Weights of a small transformer language model: 5549 steps.
MLP neurons of a small language model. Each row is named by its layer, matrix (down: output weights) and neuron, and shows model dimensions 0-191. Each number is 500 + 40 x the weight over its row's rms, rounded and kept within 0 to 999. Numbers have three digits each. A neuron's up and down rows have the sign that makes its largest values positive.
A block is one neuron, or neurons of one layer that tend to fire together. After each block is what it responds to, as a language model described it from the Wikipedia text at the highest values.

L15.down8:420531567500517528536474497478497459484488524474506448558491417540509524465443495458452473465508551500556438503460482481458425539501517476525599545462426543470472503475494535522496471440509514489523499460394488532476414500519524551509534423498507554454479440434515472482490505439476499528535517479461454575473495512464509460540440494445500511498494438422468448501445487486506570553510527535491501426488474466547532443493475427525490455502515469538492467457450518521444481438498477496475470564491481446465492429545486451504665579526529529514443486486479457525489510462475490554
L15.down11:470541483505477513481513458431543454457504423547489460498515543457458512559490491500560531521522500555475528479489524559465525498496500481496515554484521448509514533470494499458466530494510481519535539506460497520495545490463482491521546469513512469517497515541512408567385526462543570431547491516540504508514459486587496523499531470554510525514493496505517482569495472464446554496497489541484418469553527501536529530548473403480448469482431550556646514479512589470522463538486502511460475514505489492479514472509465459458722543447475515533509501536490472542458481449492484516
L15.down101:536528439469501521568447477511440537545508526514482515519553497563466512556457409451488504544555489578570522517492552527546532499476544490503552521445537572487495481546528496539530415462546457563533505506539523522509521508469473419500508505538505541516468515490489530479530531484448450420533539535461555521506505560528490502510447557503478522455512485472535497589473451495445467532566452475494506537460500492491553511597501388457484473499450581536515471531482496566540463439497484551471565512505514457478459546502484505509619500510503463550373488550547490456471555482487515463
L15.down226:506460499502501485479586491419468561481472496493541439506447481510508529496503475490502535525537531449494449457423426589536487540531499470504540575485502483481531442544497431484531505435498507587506495453503448487529509438486524456526453482525531480510512460485532487545436557602517556527420406468492453493502475582577595517518454475471468533470489500476583558553507441551526446451510486528473477533494540508556470533507500539468494464508525512590477475550456463504543427557455536444513543484563547473490534550532449528505549475471555558497486508469496456454507541540504565527
L15.down286:444469471553470471489465505504473488567524484525523541573523450527581425547503426389500576434550521462426513479495480536549543481482456490506534530532470576450499573498518510484530505564500507496472462463483497486484469556437533508462480434487546486560491445469499483496506503579468471595582450486521508459486534492418527526530542529459496497573525419453483444520530570553503514480513524537485480504479475472476528539410484495554476486457510511492477453526480527498490535481489604462537510508479496490507576592518479483520458556479505522542455549487456521395467503450517469439
L15.down363:454526468519514486556482523503456470490468457546451507504429488493463466513410484463579549519490453580471562506561533492479542467488460501412461491507420496528505467506430531456512476441497488463525498593487524485523529527525432523475509503535548507426453520504606503460510475535475522554560462423518538506530577488464507520459553492500478509502517491515510473441548534480451526564573428527438485472472548505539486559493562526553482451489462539513516505557529591513568512503456471424552518523451536439499423471479550543527589495475485541544464580524513472480472448523516518470
L15.down402:503489471534522486439546523481510501468518504427551496533518519507467474467512484540431488493514461494578468537462467469487529549505484447545495466500498556532497532490406516494496504543495491544483500589515478463493486526543452418501477449522563563474540470495538560486500527410567541492534471511408471514540438551455472508574570468527489526539446536490445547510570497569493544402444511477542537565518499481611492473479471531460555543436522469504603452462530515473429513535481537518473532507477477536486484476471505546433548412519603459515562485537491515473469518458499502470
L15.down421:553516545540545515454497451556519427506440544541559460528504418467514508543533449492423495490492406426532496484474520504475486476475493478617504456514515483468442570509524519521480528534488528504517503527505502474505449505520486540501468561606492460521550485469469474437477562611460568495453480537507513408502517494508440517462517463544521465487444477480485517527491538527521515467512562502457466515480435490478431510485477553489443501398493488480481495453462497473550494479441480550467507495460494452554505524463487446495642469470516543529453459518543567395479486467460507504
Responds to: Separators between items in lists and credits, mostly commas, plus dashes, pipes and "and", as in "synthesizer, Hammond organ", "Steve Shelley – drums".

L3.down18:517494474555498474477529568518525500540551540501544500486461488609532504544513502494510521471501449473592499522577538459460486510502489479502451472448486504445491536518484475505467512528528559515507454538488565473398554435535529483582500501487551460467519463466460487472487500514547446469595498491490542492480566479474507478551507556433520508627502468542527516520560534529483460524561515532493524432496478518496581499563462400479521468575445499535524534473479511521543526411466521560479507542529526555515531571513454502567608522488537505527480406499437461546500519464534490512
L3.down104:537525523529550549458505477503468530534544552509510488537576542501481517513488562494465520501442523509484543558535493503479519488473549462523561552500439552536507485509509473444477480495504529470479561521609489497439484550520566474516498514511498513478497491484538507480516439492543500459588507440518520514556496466553507497506526456443522480577549487646464552513486570517493565481449535555477554577453499537452490548499489440508486554525464450537574510465470387510500559408549459499503495495472444503462506531569513603498581479486488483546512528448485563551471531509468533425
L3.down372:582530465534496493460524518504509499566613547471464519446517503500511528499549488416476473490501511493470504539468470472477533520481505457466467530528432567475484541535528474463599430501508477483431498508503516441518495481588589478523560479508590551532515502532503492463534549482606481552521480426498546513420523491479486481533467531498533503577439530552460459474443460569485460533467434495496536542488531431490478519546578473539555563511496501586409454524476510502566486545539510482498426532513518504505492522529487506487598515488487517562557481511502474548515542559493548467
L3.down377:502580452468436483453539456485532552521542560445467495482479548578485558470440558438465523445500568558507471525500506464567577461572528405502491515483455534547532434470512534530496472554465462462437502505504403526486515521557499445514488464427524499515519524505567507556477479498531549532579559526495519473483445557436556509559518498425514547481518466539443515554476512508593477512512503507507514476544473537527443478409481451495552492490529563465535557474484463530456467492484559491489506543544491528514462530503518493486575564452511464534517452499474562566556534497526517514
Responds to: Short opening pieces of words split into several tokens, mostly a lone v or b starting a noun, as in vicar, vote, v. (versus), bomber, em(issions).

L3.down73:558492514548513527488475562476481444453516497513561463510611544481509489528499468512493494499483476502530509488587480560446485544455469491493568551485453478529557449528443410502471495491569530503569470491532508472520495497525493475497471532504535485462502488462503508482533495452497490505532477543544488514507456508512426490480491497525511494464519551491510514509471462511521508474514494498477447513510517491499569474459476370537494496525454489511348474485489562505523493504507488570474433434526520501489488484534515533536733603504458457543562505531451539445521492512496518452
L3.down125:618495505412565474411558487525508471487474461583456524488570530435439494488492547520480494489481511487480460450592493528529532459491513486444509512489483516505554519480373525583444491478539516549522445461467427555561471520561533515474528537456460511506493505527493494508484503523396505469500521460561429564486460498475450514404552540521484494495502534544478490461514517494450513538506471527477498523434543517506525474472450495516487507475527484514429505438513492472525457574504480558550523463440530499533495479490419566493607548506495470473518433537460508485502490520457584508
L3.down320:435492531579598496534468421470485490522487481488541503543523569469487490529458528528493562484501535492477496429527525534487477463447538507576502506477497470541570515571492505490534481517505478466558464484487463474446512522513472513534504498458490504492473472482470514526517512556455446506523483520518456484491504573469402481487528509458491531473504565523494457467514525529495434492536503459517555425478517461497559554532430323409583438451425510493450476527555433488495501465503466535509480459498515536489516523519432553532623504501415502525509554496486468572494475455469556500
L3.down363:524480537513532427450456438524578521535534526488441524507517488448383533472549518545524493434514511438501391520497513531500516543542481463532501506547479429554459486564506494548467448556497525525508477546507512467469554545593509483501430537473452557551480548492513524442552492491477526435502456518496510506468490465491491474482517586509502561517547574506468499458496445490541510561433462509538503499483506513482530447504578428489536510491503505555489510499457589521585477553483479543540520501517555435474537495456499453516552469541422488561482503540437549493557501540482414576
Responds to: Ampersands and and/or joining two items, especially inside names of firms, duos, bands, places (Hoefler & Co, Love & War), plus scattered naming words (named, album).

L15.down5:537441542539451544550522461491561498498475489493486444557470524561498523470436525531487535494565434506500454462486508514523506478477484542502499484533492530466528450486461492495485483502531494507588504467512462499431491500549509459548521509487527511483513442493547512395508534549401537476490515492500492476487511476510482477496513517452555504523551508424538520472508543468479496446410531521505490504507448498531510387534540534496444512462499489461769484536476548505537491520455451487465414551497537536516542479494538491522489478488473489482525453491517437514524568444505523490
L15.down42:507497471447468466510534502554530429501512461414523527536532434507543525463504527494459506551510454527452557492507524484508458491490420506508451488448466461525532482493389443447473469528520538518481499501415511482461444438528590497527468468497500372464490496521530447547539483564544542480458516530518477511553467552430564536523505474513585571476522475480481488532502485551496524563489491533404525526519501490482569502503487370499499467582473532471558538532573465481492481427426511488489544523509471572514451537426514566546513506497506480519517500505486474539464522497481418517
L15.down291:517471500587472515512450401484431571510516509446465492517522523524532480539535508483460526500522494510491585529479554532609584547462559513555450496466509548489531533514447574534567479485537483428517486487455438508454518495503414533557455511485466491481513507521451464443543509523476475490597533478470520498531567495474481541539540544494487434445569564518552503533479525412468481506521551439463484527426540508442498474478519520514507521518516507503608445553541523505513390459504446516485518524475564515500495456490553504503511545406467456487488485470496426489516523541533524534
L15.down305:500531488592492499484524551496532513508474541500454448412503551438526520484515538491453509456462474542467482471534512500586435475469523535496552450459479560470559459483533578518563526519514540547496488519478461471479550548528481461584503532487489522562506403488443436552500565481512514529487499497549459484536481511549481528445526531493473472497464507588450561510475500501505474470469517380437476537436483466524460537534516429517441484509553575485618501465517516546501504554496518520488477544456508410414547471552478524496566476504492564450541517474512486456568453511496537547
L15.down316:503472572513469530546442523530508453536484486504609531586534551530516443526517484524506485479475489505500520464538509510484458459492505492459515446488497532451466498467518492469547392468507505548478440500562468495499466483528486473539489500442536451470446519436578506461505478497469451464529490526452546525484460417445538459530438439473468512491489455468496480534472501532443475429420543557403511462483526483511474472440499446485501534550561489435581471483493427503460453476504533469512495569528509498506493526461484606568361481567540559515521521576497504487501555497500442486
L15.down338:554541516521530463518496507473508503483460442513469456492533526509527497489509517522544502499574566505581488471519431534495482483564473500488511402536524498521429481578520472397520494491464525496532549584471467488425480531486495501483520440508520564502493563435514527489529481512524514580498514586518524471517461499516547468472516477489555504515521495550418449551468526503529453480457526406476502524488522511467457466486537473405448506425480492483561515465524447485521494510450518414499544516458478549490490533533480510566566518388464493501559518355468479546578517473515493569
L15.down347:493431473564441568498464439575509527529509573471527492503492520526463503498482544549490565485507531440539489545447501504581498503499557548494505494505502486564466538439455553583471469517533467491500506495504528476432538520449515531509483480517545497470440539516509532495624535579442530532485457499541501511508497428482548432488500474495508533451422583476506524482440530496438447485440466467483516488407502447424507488401429430507516490525473427400539518443572546459465470432538526474537516512544485442487504519494514516492565484460513507445517441489526472503549483468489496526
L15.down385:564508501457505524504533480518445407462457580472535454594495530546527462475516558456485505508534506519505524506482447556494446520556416532546519485520498489554525518564437518466464502525549526526510502528538457555529502475528490448466493477535514411424484533538461491510449484533459575507478459577546498574502393500471522513426535525544463489522528482467456522514541505495451637558520559494473457494538526468470521526469485439492518481558478552451589491524548553508413520525517510486440509509402498490516506523476421543479538472491574481564520511477499497481478531502493551525
Responds to: Forms of "be" (was, were, is, 's) right after a subject noun or pronoun in biographies, often before passives like "was elected" or "was appointed".

L13.down95:486445439511466533512589555521527514454482536452552585496491479442478554495520498569449493543545601474515552472473477550474445514541451556556520505458572451483492435472528515437501483564416507537506524536501525504533506504464501453505461464509416483449510487492412581564545519533563481516525458602562556495529501481499458523509526532499437476548465573485468448499483487542457448533469533596531503476485533524436526465538490509477442465509535491500488518508527519516532450443480513483572459475447500457483530439469480462531519441487479445560538438463570467484503536480479453498
L13.down377:523505465524526531518518550468492505508539510489525535496487456427419486482597496511559520510458521439478538518508526465466521465513529499465491439469436542421438463480475543510528479531483506511555448619429490475485523396461499527571453492483535492534491427439515573511552477489473548414513525546483535496518543505422488482559439494540428532472488512566485474492469443476512505461548451482455466443543479469543412451542454528486503520589550492495469520463502515557491517457507495457522558476514570513488519474439482450422390487483476485507549522534510556489529422478496471518
Responds to: Blank space tokens between pipe separators in Wikipedia tables, e.g. empty stat or notes cells (| |), plus rare word-start pieces like adv, red.

L3.down259:537502506487506576450488489549508473561453491491481516534503532513510541466492504497513474483566525486528535522455432490488578454568481452441530576491548516457465401518498421482490528549507496430497508588539516572517437488517479516498539510502531508559503593506431483507497467458518486519537525441485488433458479473449443538541473433598460471546432529461478500493532520489455538469456470471521522541523514537488499490458491459526518570505472514507503568568447480514495504473509595483524465497503554516485505477483479524476317433465524476550524507490479503550493512433516558420
L3.down366:523473505506510466459499508466525472460535544482491462531453481486528515511493463459551544633474443494487445518547526507502509495497522452544483489572595525549561521476514526505499524464610526426441491444486527527444490496511495423551483467529513428524505483522513481525500530499447465529563503488503492500482532453529555523492422527498490523447526476445553522537571547542520573498532429486452508548524619482462508548437506532492619472482534497527481573470513463498472513475511516495429493513434496466561461534480477557466500517421576524440475429530476499534566534530500576527
L3.down427:533509539482400481512542535553539507584481534473512464520553474473515576512492508511527557420410543462555554521457529456526546491582520550452514553561441495513511471517524507460517582511532449477517477535528559532545445460476519514563517529494490448502491482451503518549507562544472498553539496436522460547474513539536471497517510474469469484639478573487499514472462522508469469465536497405473460472506520501501472495469441503475565575472563554412532462515482442488518556494561543500570526447527590504512452517546456500493503480571544504515512559508500480502472455498507578514
L3.down446:491425543422540477543482499463535489559457486508510462515508508528508504532467474491505480543542508503481495474502500488498527529501406509513511533557445475374539468554508425484505475538431456434500490576434434518499466446508465546504516507504544476515546511521496501457478519530538430486522508511467485474514443477488471521458389541440520480507518512486555519502487488535507458479456529490496528523493478450461510405482549416481540496505530558556549522593495466486493504367477521498544502529496573565490515502438475518515309478475480481537477466511502514509498554462510558493
Responds to: Line breaks and "=" heading marks where a Wikipedia infobox's "- Field: value" list ends or a new article title begins; weakly, word-start pieces like tour, fre, trans.

L15.down68:499528499499492483467471469571530471447542495486481442536534514559605517568534465531536398483457528502573469402439491460536478531512489537521541491551488459474476473514467550485477505480499393495583564509563522510544519496481448510509511454452477503477479516550459502497502486552472500475503547570481442453418440511515487507510511493499547505475483550504504491521514504507508493467497515445418532540506429502563473556487534648496499521570455414467495556513516490500509503548459490514482477471521555507497502444590519452555446558452457502454505510471449487497506563421451549555
L15.down96:531517532497452514522523557526475583512539491540516526457455527454532428509511518462425542533514535504424514488508520511550540514458529570494502528481454521516576480498456518535511499536445413463536501566522512490525502409472481513485550490564500499522493581466499521510546496483500435526490432524501522484486454505458568498500536540513554461465373439445433484467566412420462469459538513472468463518538472468500485488499521401440501494513506549489542461440444506478434453550485513558465482504459486480464530482504460542523564579473488456569522508476489533451484372498537490533
L15.down161:499512507468490510527488521505457488463520463515545557564506478399471499497559495499467516545440439435477436481477496479495528539499498548421467491530501505552484452485459449463531535542535534505500526524480469594440519468494446501446466502593500506538481528566462561504582489546467533530505482574493506495503451473470486582513476441431527461490534538488560469550499509490493505496450441447461528493500524544543498544461538379615417553462477534466577477550407546576510509436509507571517578463461433507501496488518518553541468534515515515524512521543451474527468527505502517485
L15.down169:531422486447493484465521498416514475491494545485443486459509477517525445473539470581532508539543555510473526496506461496473549517486473494490495528442547551487562540538465470492475506391519506473505500559495475508461487445481501500493505490471518445557492573533454535415503528537540491570480409469445557525436587546550482461435518462475494550515483460493524410504519587481476507496478524518458480503526453451557471524508570548514512477472589549504487493437457528516465443487490457534590441481486512502502538522474577500524426449595538526518501485517462487587526464506513556408
L15.down198:485501468488531440513517464546530494424485458451471430479564486521507463448542456490477513454550524526527512506505492543523517466519419542529414492485498517580470495497535500491498542503514551463492518495480412463554469541536549429498513433546536529527491534485462483498441474455537526567480476505494462531463471478451502533479460561486525488476477520467494503524484508540548573462426536570535526466543450518486450514472441515512558458475621446610602585440496519488501423520443502510543528539457486512519578492426568549464542522464499517461559498489444522488526435545559512499
L15.down311:493516558427457482490528489518513445484605421497539474528536509536462558573504436494389484539553487410485519516478464488499527489484516488550461486408481564515483553532531547467487516503496514487492520509523529461498468500495564473556467537475506493491463526475535479520554485484492563477455515527519469474517500440533523470568521481459507487476515472533502499527481448505522537529482483499528501509488445512506424467559387488511539543453528472502436412595494509429485495505535507429531486544459484540393499512488457566452636589462541505512557498493488482599484487475496524542
L15.down427:475427529507473544472514486510523419507524527535395522472512502455471542532451511500530464509492495432541516471540437527531477527434439587461544477423465509494495564492495486447452491501485471548466500522588482513479560406475548478446551531531526506515535502515467528463495509507414544562533537463509456516518510497543512547536522496445454470529492529473467510422490492483539439475561453476500500539541587520525541551555471480547511544409508519506606486547494509537519496499458519462496487612508441438489523473564504477584562484462460497586525508527519481527578440508527478499
L15.down430:524594529521558509525516503456521443518457464461502521530425554499511484459582472463462512471484486523493503496493521577495568524548474531513507396457447537542444506417457553505495487508510478533521482506497516495487482536483460517515449509580463455447581536564492480485578423593483457513521572511470512485487479484513433524479535443551522523567439473571509520492568486544483511503470489497503439500445492507503487536519431467526525498519497498458573525524578529467504558559573518500536503470511509491525472500581476500433531524501521468528563483420466424508496526594412443449
Responds to: Single-letter first pieces of split words (O-pponent, L-ane, P-ld) and blank cells in table headers after a pipe, or at line starts.

L13.down154:510459483533508464464484445569489566480490449505518430482562452443446543481474486455529511483510534479554587513508535512513476437467502590517458424465536538477541492475585510527558503536529524513502518554521454496501498518446578561580531534581535432415523531441488463507466468507460522498463514531530485523517477530508458503464500477535455492515571468464513428555449465589560524584513528552518408502468494489407453477519548437507498479533452520479372483519495491512517563502560494481518551503495509503506491441533524530499527451516469480539515492537555463458566517515440524467
L13.down310:488537448456517444518539505508444486479456569466471448457473502517460492539480512499489430574529483550536485484540540539525504467478487515451454483493513478506544505419460501487522536535488534573459495521537559506474455499443528428556473497490476420499534491489511558489537445500487502465499537514531510556479419591437488499540509548392565461499554485491530469473505439558483470540539448553519522484511461497541479511541511537500616500499482482560501442533525502500440424481570443523467522472478416524566469526491476445509548467551577391511609497496549430525510515540496502501
Responds to: Main verbs right after a person's name or he/she in biographies, strongest on education verb endings (stud-ied, earn-ed, obt-ained), also was, became, won.